MLP neurons of a small language model. Each row is named by its layer, matrix (gate and up: input weights; down: output weights) and neuron, and shows model dimensions 32-159. Each number is 128 + 32 x the weight over its row's rms, rounded and kept within 0 to 255. Numbers have three digits each. A neuron's up and down rows have the sign that makes its largest values positive.
After each neuron's rows, "fires in" lists the words (lower case) most often at its 100 highest values on Wikipedia text that the model never trained on.

L10.gate849:102116092139158150083188148181099178132105111122127143126108136165110118132154128092110163095091184145129132141134127151048132100174167119160196091090147115128180126107110168103138138098094133112111145094118115176093120104096116175127156129182078157168185099202162126133122067111187140167096107179132088114041134131091174100129175169111156084128113087097104116150092109136144132102162
L10.up849:145086143137087174171114104119124126143117144132132151099126112179095145066143153109110141150096142143141117139094081176142119129110161153111137115128172144068109134114157166186033097156132092109102143130074108136137110113165141091080106159133125154165125096121072178128093094120094140149159084106165093116130123139151088172049131048145082108150140172102106148133131193159166131129165
L10.down849:133132103137136161075152180140126164069104139163134100120171187096178112093084137151104157146112128083096032126140076075122149120090136127139154150142169133228162132123145127204163120111106114120099097109139136131155136139069154120143135088101116067090132138151108138108128118154168142140153131128120151136119126122135118205050165106064110127089067213175051040095083102108179192084149
fires in: "then", "three", "them", "than", "against"

L2.gate722:123135122126196118102135113139190128156086116108184140067088117158178114107122155118141138130110149112055158165170151114096097158101155112117145047128087101105160072171111185105128147102134124106168147108167141119134088139171179100128110112073118126186106168135138101143128148170149125092074113149148129126125136122109180121109169194119118168130058149165155148148077125143119098150122
L2.up722:119079110167163120158153114125163135208097139130154107041121123090151144135126195074073145163129107116083082185165146084094106121150153124113118097137125117029105139148124185165170178161137132088169154153177152118110126138155159104153108181093092139150114117086107099104151196180112130123112120140174167183068168131070122118086202124127132156165095140146170136099064133155099071141127
L2.down722:111115117094144119171111160134059110073120123158131201112133141094057101133086173156130138128102108168107000128133137136149136064116146159111103160118207107168116152093156048178088118100118176138135176123096230145167135160148118080115170141156126153095159129123132142098211114118097123126149129151119140129132162144118095116102148102156054123095168148068116158122127099108165120129145
fires in: "as", "is", "his", "iraqi", "9"

L5.gate192:142074111125122126089130144112072069090116085104128150149128086165162106088108145149124103166163160068096119147092121109138176137182120125103126146168148171104158183140113151066118121132138156076156124130119151120106132157142170203146196100220185119153099166074144146142077144127162092121108101142131143127133142075130139110119175164084138090145156096148227066069194124143113171099173
L5.up192:156111156123087172119144140128147163206180160135133130096187122103168160128203104121188136169095083107160126156070119092106087149091135123122167162157112123162082169034157078116099114142164111069137082135179088083101126166161112110067184139154144037142155077116167178141090174143142166101129099105140100101175153106163142121116114141067108084125097168142069143133126142123094082143145
L5.down192:186161155163118189161128145076114162128120115130142161073113171102125091176137134179088179036073184083157126069113123180089124122095095139076112147140100091068123132202175154117129155085066113154198084161173096148124133138149163112133130095158109123088106104146151147110140113148122147132079142097177161150090154169086110124100108190081119125114139088172197125163130142130137190181163
fires in: "however", "power", "towards", "shows", "allowed", "howard"

L5.gate897:087127125175190168111151157080191121124042067139109131159156113115134126106166085166155120162102160072106160117077121145054089127069144168184143123135091149105125122119107150110174094162185105160098129144132155133148137076154158110068106143144186130132137072195130115097123139148197071108120114115091160159069121175142146159111167153119117136115125127145118095113132154118075146132125
L5.up897:111178167055130149107092144117104147127118165099089093134145103150097116167085129129109091123130115153070138120174080123082116128066167095120106122137207159098130128142111223141116154179123131130151075053130119123093147095097127122141147140090115112141105098161144117120122156125096085129076114091097127138147096169110144179114091137148190056197129114112090173131120140094165140072105
L5.down897:131161126117143094100151168140083200127176077129141168158075121152161163100160173108143067170107138127146193136096154185144072173116109119147116118146128075169168152131141117121182087081151154118102181103149056128150132139115130144100115098132119128072116122104125147107168117099170073118094155163123100089129146102114158108091145108107099129157124068180161090150119098149112129123164
fires in: "will", "without", "third", "within", "others", "required"

L5.gate87:077093155163174130146090055119117123093136146143173094085132100129126120166074155123083120122128110063089134072119121130040070109139144125190107065166100146153186112160105108135127156095140174123096104170151084105107133111175114126095251157099153136051113141101145178179115106148173115147113155103110143145147148128112126114085090184131094127186140098132137121112111174151119095127143
L5.up87:131178122140118167078086157105138096133126148087142150051129114206109100190133140131094152077131207137083121093130099112112160113104128124132140093171161107207150154115152145126176213147124111118149118162117104162181105160160117149158116198108164109099199182146112119149144095133128129180185173098101165122184134056127106101137160120127107053145132084157186183176141119109127121130104
L5.down87:057100101187134126128132095147122099131113142127145094107105100154073174094166142133103082167167115116192065171161151168109171141110141116116088203132122135134082134093123125146172060144165128148160168131123233149139113092152165106084092089180134128123159124124152145164150131087143154103148148135106116100051164139142089207160168151128090194097111203146099104073086142141023185103105
fires in: "is", "are", "especially", "also"

L4.gate461:145111122172138162106143100096093149147132125075101109159149138116147108127090164181125102138122150161098146186100091125130157158118156166136153140115106099099147089151076154121084133146139136076101091063125068152128117080153140172159025142108117124104139163121182111128092112150171107146127154082131119100144080058177129162168099142140111141147146174161037128156205148092126121142142
L4.up461:101142110115168094125140146130162099137161087119094128091136099090098116096162156129146145154100176147158089138151127124073167158126119137138115095122134144076142106209157113098150136056130169110075168127164158158157130154143098106095159152124147153109130117153135140128126105065132130237113071129080197131122114172124147147101146141103159070114076109129121124142140222096141127079083
L4.down461:126104121157100092154159195169088203089120122122125115170130155164137108153146133186133136163157158163118155107127060123172148102106131117142137080086150179174134126123095068161119149149081134101125158114107072085119102119192144115134078105123114100108092133080165124111177165204129141109131116114144108071103170152182151132192138190127139137163180127158092119098138088106111134176106
fires in: "same", "last", "lord", "telugu", "self", "elements"

L4.gate135:144112184220123121120117076119165162135173141199103147173156143188128078135087071181129061107102137121155133103160103122063155151149143179171173091128119102138139104190119143118096135112148146114098103117127098123143124164076156127085130087170129053116112162148111178092088052137112138093107134145086118082119052128152147094142107189119114133115086111149105078122122145158173131130130
L4.up135:096109151134190104142065164119139139082207134188139187080146166136133139161089206155213097154143086166112142115151105160131148118166108082139045103155120151122048083186103126124128072145125122139157098131149068134150123120138155155154087103154109167131069109095164151162103144152111162119113143154171118105093109149122086113158112152089188102125107119046077108130104128153136023085136
L4.down135:110192139161131112140085115107115181102150120072124124139137116113112208144113097118146104120163120165123034096162159166115107123143142120145126110140151123084117172114059133189189164113149132135095122118178122125122151116134117206174123061124153060092170115126192146135131068112122068089209190194167116096099189162135135132134179095108091075143148092151121144157072142115122207109136
fires in: "season", "current", "currently", "from", "pond", "big"

L9.gate531:125141112108139128139128083145140121111173153119128142187144109093167152102132184137043104119077136042128126046060168164079155123124126173158206067091180117139148166106065132173132102126106160154122126197126116120095135163126091161132141110128112092146163142116143159126087091188133197160157191077115105177145121133060153113148156111107109091177070090142114087121175122132113107107082
L9.up531:080140092132183086151182141114104140176150085153214063157162161082159108126148147132129098110110099140134098130149152083125104146153203097097116130117165159120158143131112096101147096127151066169167151173113121149053152099185142117151096109085133121103110125111146114173130187159106113136091173112146123153171098121123122191150169129136140152080142059123150128144183163102097094113164
L9.down531:136127118157149191179087117137157127123137093116064145125179096079126140112147187165170117150157109093122085183122151094117093120118180057197099181097137130104114069143098099090158180116117154109156090179093083146134117158126124116146023135116104146108129139124105137153095171144118123090153133147172115108161052129133107167108159133062202158160167126158125133115122024078120119125141
fires in: "the", "this", "an", "one", "chief", "every"

L10.gate542:128180156139115138124094139141103116156200148111127147177112083163113125078212180107128158071150108089088104119131127116174111163116105214125116135070143153170160140094128115124154110104092149161152130108161163106119163105127122169105096155102151109111193219136135135156166105117085200103100153160040161066107126111136113094138106123102168119113136131138131115104143155069131152147181
L10.up542:110166144098137155160172145117143136146150192214152108148161100150078115135081163112076078130184154094117073111156129131128119134158150122109112124147183100145111170127136189103162188078211188184110096166102163128132161157138099119185134140136127178074139147125134133136132123137111169085094117119163115104093146155142137133111105073095158169115195118175130048133087202148089138102112
L10.down542:077118104139126113197114152095153155174176078122132122096087062124085129116063104100135133122134191178129034191169139088117099117138146102139119152122175097117146101147132104165118050154143065091081134128117100117146102091128109114151125146137151088154115111122135101116088111143137112133145138125137093119110131120139104178088160075122148184149117120113134165148105165163040130144071
fires in: "a", "the"

L9.gate198:095112182154136186127173130146108100121112164149117117126140138102131127101142196154147104131145111156150135197116145185122084123148117095166181164095139141145195173130130137162162118108077128133118131122138146092156144083125145124150121191120136087057179175094189163087108119118136116124108094117072148084157152127073151128143107159095173079134109167113070135148117162148118204116167
L9.up198:143142118126087136175122164153131127130187189141107160151127148125113130102129121063120143132141074101127106135134141106232146131134159153112147098084095083166156120120181131127146102129158078142138104178152142108182174123085168038166210118097123113125132129103158144186133102095120166149149104042102161119136112175138101113160099138170118110227178173134155125166154142108141151125087
L9.down198:116141167152145157088140115128124137118178179184107083127110102125088191163135174100076176118144146177150172124081149118146129137122131147073120064131140113134138183134112136122171164121202160144157101180118070097147095087153089120154095071167114140078073138136133130139138109127075182095067082099130184124105147097163175132156165154145162116114091179148113171130108160119151168196148
fires in: "with", "under", "to", "of"

L10.gate782:107111196145107171208152164134154093142094069185114120106116148148125126161173148146150088145146109106077120112196094148094136077101114164175144153070109147108193123151145189136160197115130204097175139143130109118135147121108149167172107139158158099165161211124130191083128185124198180096131109055114140082090145152116122100098163121109133077086124152127060198116129128100113116134172
L10.up782:114138216147093149174144141169172089171124140162148116127125146122155096119130171169141167125122090154178112079153183127089060079089107220134165158162091161092098116120104114135088114135111172094120167141129127113121160094113166128142160132131118139134149114128161197172205140154146144159137155087154197080166125085105139188171112190045163102075071126120108174122138101129114111109118
L10.down782:134148127155086159096141131124094118116076164143135000182126110143111151158154109122125098142113095152098025138090085112120126118109127100121093138109124168114135116110098166079159169115161102177122103127115182142109097159144133133102106128154144154140087177203069147093128136096130119083152072169116083119086093087115110134132157121179119149134190145203160114122142164168031172118157
fires in: "to", "has", "despite", "as"

L6.gate917:125109102124168151089138146095103117100139041147151162152085161174193131057112091144164106086153129167127099096158147127096161157158173144096140093155133088108124103082086119132114163163122101137165145123110085120121155138117157128122102104205092182136114157144146094114119130170150169072109102155126097151161064104123133107150132140050144101079108154110116111218118156154133158115168
L6.up917:148101113131095121151170109129107093136151078146134107144099118096144137160165137129147132162177108224160148064117154087092157096101108165095137129108119108055113117110119059099116119111138179104146136042092129120071158107147120145158060153113143165141097154147166147148136144138130156130113126132164184153180092144223075116153166089146073199096112107102149144113197212116088124104162
L6.down917:139128136085136090163151136165155120168116093120115097101122129101097066131204104112162119128148110134147128121140124039084066093110101121132111117117139142115206085152148118045105104073161150082110125150100173182107125103113074134145116191099084110148163107122148123158134071099136119137125138091095111102146141141127138176123187073112099130186116120134156199099143092116142148154169
fires in: "such", "often", "not", "set", "originally", "each"

L6.gate989:089032130175101111121081097064125119077091142138076108085152158070111154092129102087113082105139179133141144136128149075058133150129113145115124148119034111119104082171076084147102113148103117109120162151124145065167111133077154157127078195154156125112132097166111081075137137125142109094052143096128093114090172119147156081155148199082094100099146161142128116137162145143157131113082
L6.up989:073053089142082173149176117122142131157187061144149092167114159155094176114146082134098124083103110169133156135065126118152121112125166089097121124170142126140104139093096107086128089078106134049182164148133073133097173132109107132171131108120128121198133141136130164114134161148134090121160101187162158167126103170207139088121159154125067195106085110093074165103144126058140117126105
L6.down989:106103195137119092138144120128168074122130061109166169155115084145118139133148215040122120140098102088102166088152110162111101144134133113173145072163137070114166105091151161105155158095141125097157130084147122170081128150163208165098114204135138149120030085115101148114111093063109124132162132174097137117074101160148093157185120069130138170158094138104111083134067117149123126089150
fires in: "in", "of", "apps", "average", "vs"

L5.gate876:075175131114090130116128107158158153120162137131134170173083133147117154146102118126172146117110141154063126100130142163034112153123103178154131099164129128108110133153099180068120126169137104197082153129141094134108151154097105133087129148138211123111181116133097160125078147143158191127128100139066151099167108125149106188122105156136128136156045134088145155116091189152151117142096
L5.up876:128165121124154152097096169157064104139130128119224128123100116175150123136181137112132139073183089140125159137098139149083164104133128119156158076116097164117166126096117169078100081099168151083139152164073189117166175131146099156154075139104156104142195121168146179103156153160104089157212164124109114072127134109093206114106171120190116086125087122131089160118132052074127131142163
L5.down876:124120082157144149077125186132156107154115172095136118143181128173122144134120124173143148172120175134145132049058221143102072086184141152147136140182110130131098083191137163134066118085081135106116099177053120173134135120102141119057176062096078160113120191132088146129116100201136089101126091132158083101132134173177139135122145070125136130125133128144110125122157095119138176125147
fires in: "you", "his", "rights", "throughout", "right", "scottish"

L6.gate179:102117087105144104134126167094147098124198103115130146080091094179128118121141170135205134068119105186089175193127143153079179120165191171076158134093086123163144102120115102148048159177143122091158129127099123100133122131124084138123091108132128138105114208079125104092055172153065088124120112168159098090167153164145147153118166139106156109103118126150142089071111115137123120078131
L6.up179:108070155125123151187089130148144164163113156129173154116164169183078159165162101163128068153116109141126132133111135129117126084139166117153106136167156154118180149153121124112095096124066144148136151173107076166091094139155123165124183099159186099145084170115041144125086144137130098095134142125158173164135168207150180169110108144086105118047100080119173118125032104098093142096162
L6.down179:088148074066080159136143166148056137094136110148137127177190060092116139113121109142110147099085117141117103195153121134158160137104225140169144131188153141100124129110146139050132120146167136150171169158161135116115141217141095167111087072150128115085133167119153079104072123131095131150153133152159152126137116152155135092103162092168127098145100109090130075164169183129091058070105
fires in: "service", "played", "served", "player", "return", "services"

L2.gate650:117131116130140122118139084038168187141152132100045124113153153123131169134137114093093094106135139106131130102135108134131118157159133147178134125137130148151143117127091143120107092129172120144110069117131114105149101120185132099058187100173163097177058101150185128092134135145114160089135098106119097139162162158104187105181168100152086021154121077088100085163134133150148139126108
L2.up650:097123143135162128101136075126120142121162152096172115143178132125103086142141121095097126130156129164150158107150117038095152149126031143169121097103159132133129073143106097138116069093115143120083139066096124068161124162098137144083122154138165157170034127133161075148126188130081133112121106203191086141192110171093100125179105120113120115167133078105102106105081142119129099146147
L2.down650:129105138139131149141141140137135128136167178128101114088142156053151073170104096119128147136165100165143040100133121075122095162086137120160094133114190074156107061124129119124150099108188116150097188050136156117154141141105142116102114050127148217104111092201087115124157181114123073126128111172174038094153121163128146079180103157128174114127129124100114111109103146114104109171159
fires in: "however", "following", "first", "fourth", "house"

L2.gate974:102138161071214138071130118105107101114153177134110119117147098123147155192159120208091145113092096154177137166080170133168118156105150136136139169163084102147084154050126100103130138154127131108143151097162075102102098149117134125091085090088127158150155152108184118130097115087088131138141156195136167118122141156141101146077125173075158166043062169178156126116095127157175139104157
L2.up974:089170139137070114134111167165111129030102111152146121128126156103149102130162129137156166112119088108144134092121143103138131127147183144153187107161074151097128176092157089124110146160153076150087182056128123120177146189159122099063174141167184091122132054091144116144081095122146167166157070151124084108143148185127112125121151129104091144116132129075171164088124135126126140109148
L2.down974:167135164129111129091119181154211115099126136184054187134114105156111161130121120149130109149073099146141064173082135133153127191181118148129127093137064120184115123124146158091114108112145105110127157135136045150160121186167162153125101122123140099099167133168135176137118155132097205121137170106139084083083160176168132185078121173087113153059147159128140205101104079135100088174171
fires in: "english", "engine", "length", "england", "challenges", "clodesindis"

L10.gate810:117131155171158156203168118127119118099135123095120113141102124117106077188138204102121114173160196126171166080127095144092137143154131126111168167178161151200134098176110190135087088092079124146089178129152115154118106135128139104119116140124060172135135110114163160126120111180114084138122051120068078118156123152078107153119108170090037181196123090103136078172162141162135077143095
L10.up810:151156171138149110127124113118073090152158141112190148145105139098120134148113089148178137118141158117086118159159092126096135143150060127095152087125092085159151146129151127115186196125171127105105172128146165116155156220122042145156144113133141198102162145161142137139148132109081197118111144133102184093164179097181082110125146102149118142112133109094110148073118140116150105126085
L10.down810:123178154083092084146033136081130087110139160059154109150064107092135116150133142147162101133100157122129097131144092123129208109147153099089168102187166167151167173112136106130114133155106145111123096107143125138184095098111120153111106126149154113124120124097152190108187117180083150186054167134080159147180115158146107104137140129115112180120135123118126192077128136160131134092126
fires in: "public", "music", "musical", "published", "baseball", "political"

L5.gate485:136115206101156107082099176180098167116149101109121091136132141170104180091139121108093136134148122064147134153090089128101115138130134139146080125128168097150144123114124132157124181078119129180169159096105212097141160115145151130150093049161089110172093178129156130169110125173109114130155158139148119127091121074111154083177070124172129165098075125187159101090084172116084110139104
L5.up485:144178116124157130162173129120120088176116127157090075175139218205156061093132186113109212141119150163120146114142093078058187081145132087166103128103117143068140091087106106106164109127133172163146111124081117128144092080164148079113094105139118144216168187150080109121090098108117093139137117138132139130174059135133117105159103137184131116132115102141155090129166107161085115146180
L5.down485:163115200107121100100116133136115087145076143086147135097090141087106108098123156111106099125124109127145086174156107155162121160106127117130150127112091184116076140138122079118098016193172114096136102169097079131121095149132117115103161183090133066121087158107143083085140096081098157151175131114123086117168151120113122180111118139102103099061149126057131172097132117143127141054131
fires in: "can", "took", "tour", "cost", "most", "sir"

L6.gate748:161139154147102143130129084029198144186064097117104085144107147173124161100081133094102130081189132123130118117150184082171137136097106146134094105108125125124114082127113159053190103118185139165161140140153125146118150142108117094094206114123119089106152090109109082120068108150113146097128162158146107081122141125062091189136133176143140154161094118140175083084153133152130163174137
L6.up748:119129156086091185094109077070201121080102079152143140120161108155107123115122174110099140134135104111141096084144164171110139138104120142118113166122128156153163046121097086121181135118095143089191183123124096057101125139155150186119091135157124145130193166133081131168133136134100106165099115100096091169077115125111121122125136173126099095166096074129111141162118050123154151093129
L6.down748:149115125078116141161114089116033121131152093150119133151133159153190112155113154122117088125181127123115074093071181143113138118164074148139180141162203111156128086117102135118109106173138135125135115101108146189119146087158137153146109129106133127142079121113070116107124092121149175089112105114103061088159142177115094171071106156173113153132078207125162109103078136086167107179148
fires in: "most", "not", "being", "more", "all"

L4.gate382:052156164170197159096130111101153082099093120120180125121116105159117158093118125094134104096152205137109136152112091109097110174107119113131113131091094131120136097130102149050137153111106130174126102144146104161134096160139159143150161144135106143133114075158111062134084097133089161129093111162133154136130170111049093150151123138152199120171153101185132130138155217100170134100108
L4.up382:139106077115137125107155193145197063142178135111125147154129212150132135063167179111084125144101132146148132152142091178144156104183156134115132114091144147163105121078134149101147078088138129098085118089169163133101121147116124147167134120129103131124180096166158181123106111142087120149113153113125121162133137101065104149165069115149058114148099112118138074173100186136162149144095
L4.down382:093121144093127114151144143141111132177128121053029093115069112104152084078130140149171141101109104136148195158125143148148186147120156106160113075136148127111127102161066105164091159080101092103114118130112108176114083189152113150177092134108161153105143116101150093136137134121115112131135132111157162077061140119073131155134139190128095099074158128069150135115092091108117161142194
fires in: "also", "goals", "not", "at", "discovered", "disabilities"

L6.gate84:121198176106093099138207108127125092101122129117116106115129106096183163136086158129118140144118087174114138146170141137132100147142185177160212145124098115129124096100087094134149094074120131106124124085194166143089143107125125157156097107178106092086043123163091113140150126107128171149058113062186116113169140138145200135123088213115175126171080139132101121131133111144154128120121
L6.up84:089149157134073114144111112099147139095147071133167121118124111092084100176110117134133148159168131152112109112171132120144141116150130138130132129107156127081115126097149122106127095132168106037162090055167125133152185090084144109104058131161107098126136137098073118159136153103117135115096169120159159121168121169106162075138108123056122190154162118114050137112135120135138081147109
L6.down84:140147154118123138101125186101126147147111158153164119127135171168119118165117149132100088133128147088155071166141138140063161140093122106156108091124082105103092150176118169162123154121167195122173096148164170095155066129131106127114123138158148114090143121128137103109149185125111087075165148133174156100132142091152099129207162134159127149171135088105130160176087140106119152146135
fires in: "of", "for", "with", "throughout", "between"

L5.gate923:105132117112143076108123069121096228134114147121131156049108125145113133106174141138100129105135129114047123176091152129106128119092100086204108128161103156106084131141122118140055175162066189109120116145144179096089094105132140121108090142166145127116107144137082165148097076136104130117164115216132150115171113122156117108097084152104121121111109134203183129177116125193125142076086
L5.up923:082095159133100127146069092173125140113149170147209149101057125138118137090095142153116120157195110109101162146102055128184099112124093186098110104207125015178141123103154174099081158073136143083117149111172154145151128103113158163195117131110171104120085148113143138153099195126154150101103143199120129081169127134130188162138052142164110153138147119147153144137089083154126163148109
L5.down923:119183121137087135153136103119154102138150149163188103125138142158132134124096097074171132110099136077110000103158134124174105127134137120187087114091124125101148111121147112079111118118081080140170099102158113152141162118147123107142078176158075087156167163096082134052143083151149184128087096113154137105131098125104104087159108131155173086100147123153122125145142145102216178150137
fires in: "album", "vocals", "served", "player", "restoration", "colorado"

L6.gate773:129118161146161110050129131083116183100113105144091174176116136151101122108104057137062110164134164122087115173108109131145094136139078134202150124118073042199111164118110157141134156152098139185085182175098139093127067103080148196106166183087158078156134109141158126155103126109136144051126094133120143038184131154140181155144133117128119125107108133095162130174155109143110129162081
L6.up773:128102087071151160124116079114147107169146081140131144140145119077131146161168141194105098161129058149059121114131105180105053120121064097161194122068104092109135100121139188139140064075153085148178114133158112117095105097105124130133160100113099101168077113139139135170130135099091125088164100141168205158115086144161109134131151112066083107174118109063052060091095108111128112109100
L6.down773:230140138125087087096153121156195186096128107109151163106122086124179118061117145183190128139171115119139090080109153102129170138083156127118149134129151137192102106134112118115151101164143122077182122155112113136084135083131113185139160168118109087131134148090123082168105082128126088101151207157166093134097202109161137156116161099096155087085076151138140172091094144118132167159166
fires in: "southern", "northern", "north", "western", "west", "southwest"

L6.gate55:148150164164145107093115135163141199109116192092106178084098169117080134088083106034118166146189201122123130133145142137095120139149125148137106099103087086174120119110088125113124098132105141149043122140150096107176177077105071157127138124128146136079128121093144180182114144138123058104095131150128170095126117133135160083113106165093190100077133123136159196173120124165098146133119
L6.up55:095144084031105135133131156183130147196113121146089117094147112138152088139151121124174127130131137145117099178089080138137117095139143097153132127110103155135153121112154177129121091085084154046137110115068104124154130124118120110146153107182094155129126142171092150121117217130065176134122101115144095125194149096094109172147112168115117105154036152013116091100108141159146126185156
L6.down55:040114113098109123132131094160149156121091126087125138089167169112121128124130191165159160107166137148152164187103091127082132129110125150100166119074204206103193080134105134113175156115183130160183174160069085114141129137101146102158109103101133158116149158168090101183173151171107117138128172090132110090124125170102148113148150113140153125162105134116135073136156112119105111111111
fires in: "other", "several", "most", "of", "daughter", "many"

L2.gate172:105112126136112084120115134099199070167185090129100106068138119150123111008106152146136139049138119193136151134136072134136144160140115114147113119129130151133162122108163113099058201121094164133149127144122151126151201109186105137134140133128152156165142146119153129105071080113095088107126137117065077117149086170126155148111166066086114079163152121152118199091133110127154131105146
L2.up172:181109197121180098076109161147112116166132203128126133141092093128047098122142086150081145167102097136134138124171120097147166147096131165115136136086133183098156132193095136128109173169160137123142102137068143102135132102121096136143090112095068145053109105145106090167115115135156092129130136177167198132178132126138129153142164197131178105143119113172148127138097116143103091130134
L2.down172:162117224106142161077122137071179135145120139148131165133192164119054083105077134142159116081140158126137135099144150109156147189098147147163132076145117138137163132131154136107119172164143067163166097133071126119126118083084075118063081083102058111111087077130150096115177141130121137157110097077138086123128131114104160168187136139104129069126125140187147155110135094135180102103114
fires in: "area", "career", "children", "areas", "century", "central"

L5.gate424:125100091073130119103115101038137117139106148151110126129122155118106145073072083087192084155142163150138128137100086142112165155145125088125094088147095087174121099122135131158066084138120146094156153075138118124128132098125101141120119091120166108124151142145162111165118116106082166101120131190089161099152144158066157097163082174087095114133120099164173156198143166055131153124196
L5.up424:173146067137125089152160139166098149144121129132097092192122137131109135149107139112121166184125080046109122100151152062171208087118152093161180155076143153116202139123131169171133180115101074109125146128109109137136159096164150116121114152188128112089129172179139095083112104115138122140136073125072122146109079084134096109137110166130143125157104131081077191115118133103129119167108
L5.down424:118200130134183164146195106149165114074140140171148135129124116189145126084156136134167131115151198176085177153109148112124066112098121144118120117169108056104181141153119152183119092089170151156166107103132140146155088091139112142120071127188157135090153136121114097157154178127186124108117091135124154106118136067136164120130133094128100119158163073141124128103097127130089161130125
fires in: "several", "each", "many", "much", "seven", "four"

L6.gate60:137115152140166148081110134084174160170084174164122139112142194181128140136113167092130138131153141163114157177129146080080073121137145138148129117069162113155099134144087103078128160150134200070187154097078093179126124118160156096091151144202098133063136152112194067141144119128135171109096092204137160117114189113139098090174118145070131116164178166155176125176175137125122118172120
L6.up60:141110123102097155171061137063151128146052097126180106140095103101096108117184155142136115129098069153110117161189211151156122143097146105115146126138125130134105092126112075197159163134078109121125131139087117155100139071149121153160086208117104152162123121098156140062100119121111162120161181127133071174157112090037109255137158081063102142100147114114233121106144150141141136163101
L6.down60:143154083108202131092148167183144101152137102136139158130085116164152136103112110146192125165146150130186138142110079151126205153184133119193107083188115142074161160135137157161113082128127210157103127156135087117182082172103091126071143146081154085133159133123111123153143104163075124128123097134129157116066126081136105172190148146196103200175088126119131169085149108116122183081097
fires in: "not", "father", "best"

L5.gate772:097071139122139124154176106101112131144135069153146177131148151155090114115112116165156090175123065122120093157199140127088133160109179128150116139077170102101165158124095078130146165148139104164096118150110123145095110127101089117084153151155106115133164147123190134174139109162085045135138178169116111108104144057155149149112120122127245144162114156104150158102134141159168114081134
L5.up772:098189108137130098132146122170130122115093127121124129133129206115109158125117129106158089191150085142150126136119141216086073124097138166156145066141148117126071068112111141204146108163118169142093160134145210145142158144113116180164109118166128148157145105095147083146130094144104118140123093076101159159087145101093141078122123086096156120095152169198119096181125130191115160063067
L5.down772:109103090142091149113117168151179090125129115127104070144144130160138145087141157136077125145161112151114081151171147105090159081061182096122129139146128128153110139147089124166140119105164154185168162102119117135181126136096139139145080173121154154181214069139165185127125156150117054156198122087069169129096154143122065168151140152161163126182135151157088115089098048101115157138114
fires in: "william", "professor", "rothii", "wodeyar", "williams", "although"

L4.gate473:153132105095135123141095165104177153138115094154147106140171191143129137178137098125138039104088155107082149102171116169109047128112191117160098135134140134156148104139093157135116101114112100134125078078115108139096089123130167138081128138128132163096065156107116100103136117162120176116146121182138143134123182093102103185113068146104057127116143104173134131141120114133144099103105
L4.up473:179073131091136086138094127143102055151081097089168117203109159111205143175134149096091168098158119107179094124102189184124139114128178117089158110065124134166098112134089152140159137160095075176133140164144158079182156101157187082118143073156069104136085188110125110140144094082122089063137132125181112122142144181105142140144100139115073146142141088152159115153110096138119148102146
L4.down473:122155141153071109088156152143167142158049164052091099159107127150122138142129124146192160094090120137092096109114122174157147112151123177089102146179091150102122091141141144103136168121086174169166098112132060097128158142149129218125145143033074130108156138094132076123134161109163115122131136127127096168109082139160148151102121041133208178081176139109075134151172172111083136118165
fires in: "which", "japan", "that", "japanese"

L5.gate42:115122145103132110101134105098202079158099106080118157082127173159127123165150119129149108162166150189171141198156139122154128152110133115134150134147144121116158130125107133136138099102190147149150147159173129132131153130120203090128188136125149063136103111170188176137111163171195093110122189093150075101108110090063144178198119160151152129143118173110214133158114125088146123079172
L5.up42:099111102118099091074172168143106193163125107131082169154139151104148144123113141115065135099098110164137133137132133139174163118139160108186146125137152152191136144123095146151105119073101167097156209120163113157121162108103145055153110194104139162094127204104159105119133178167108145139136128132102134132171226144111133208139101143133078136123106119089118174156115042186159137116157
L5.down42:139184089138130124116109122115140144132094094132160088100129057151144094156128119100145065102117196141132094120105126105166131104042095138151156130148160185155120085084121096153163171175191109129119131096121126138090130108165112114146099136118120113136128153108163195119164083164167107146098151146150111166059106096102165069079174099180135091078199163100171093135102143084084140173190
fires in: "as", "having", "august", "despite", "however"

L2.gate812:097120143152145137162149140146150097130084150103143112082107179154119168193166116092161110136135132121172152152098124117099105144119175164103139083155141113146178122154123159122059084156151054188073111129109122128044124113143179159089109114086175118166114134157138107148094042151130095149087141177104132123157142097087149064161086140089136148124105127146162124108107134150136082102145
L2.up812:186186128188146164171137129193206120103155132116165098126107160156111111164160109097131094166138114180087124124127169063106127145137155108159151100147221137140084155145107186139117052097155096110112107168079143115116183168095164134133070147158161130108137159170073102111080056151132096164118118155133108154157163152139165084158189136098100168196084135124133130104101181130138080111181
L2.down812:163119106133127119142098120125123141094120093093175100117079138120116045175098183109109093101144108131134009110134177071141128097141144096121148132140113066121069122144144087115119133099127122140112108147055154107148165156120066150108126120157165149142127144105147127150127127106152087112055159099123125124132138121110154132169179103058131182137154164050099115094131130125152077091105
fires in: "her", "his", "george"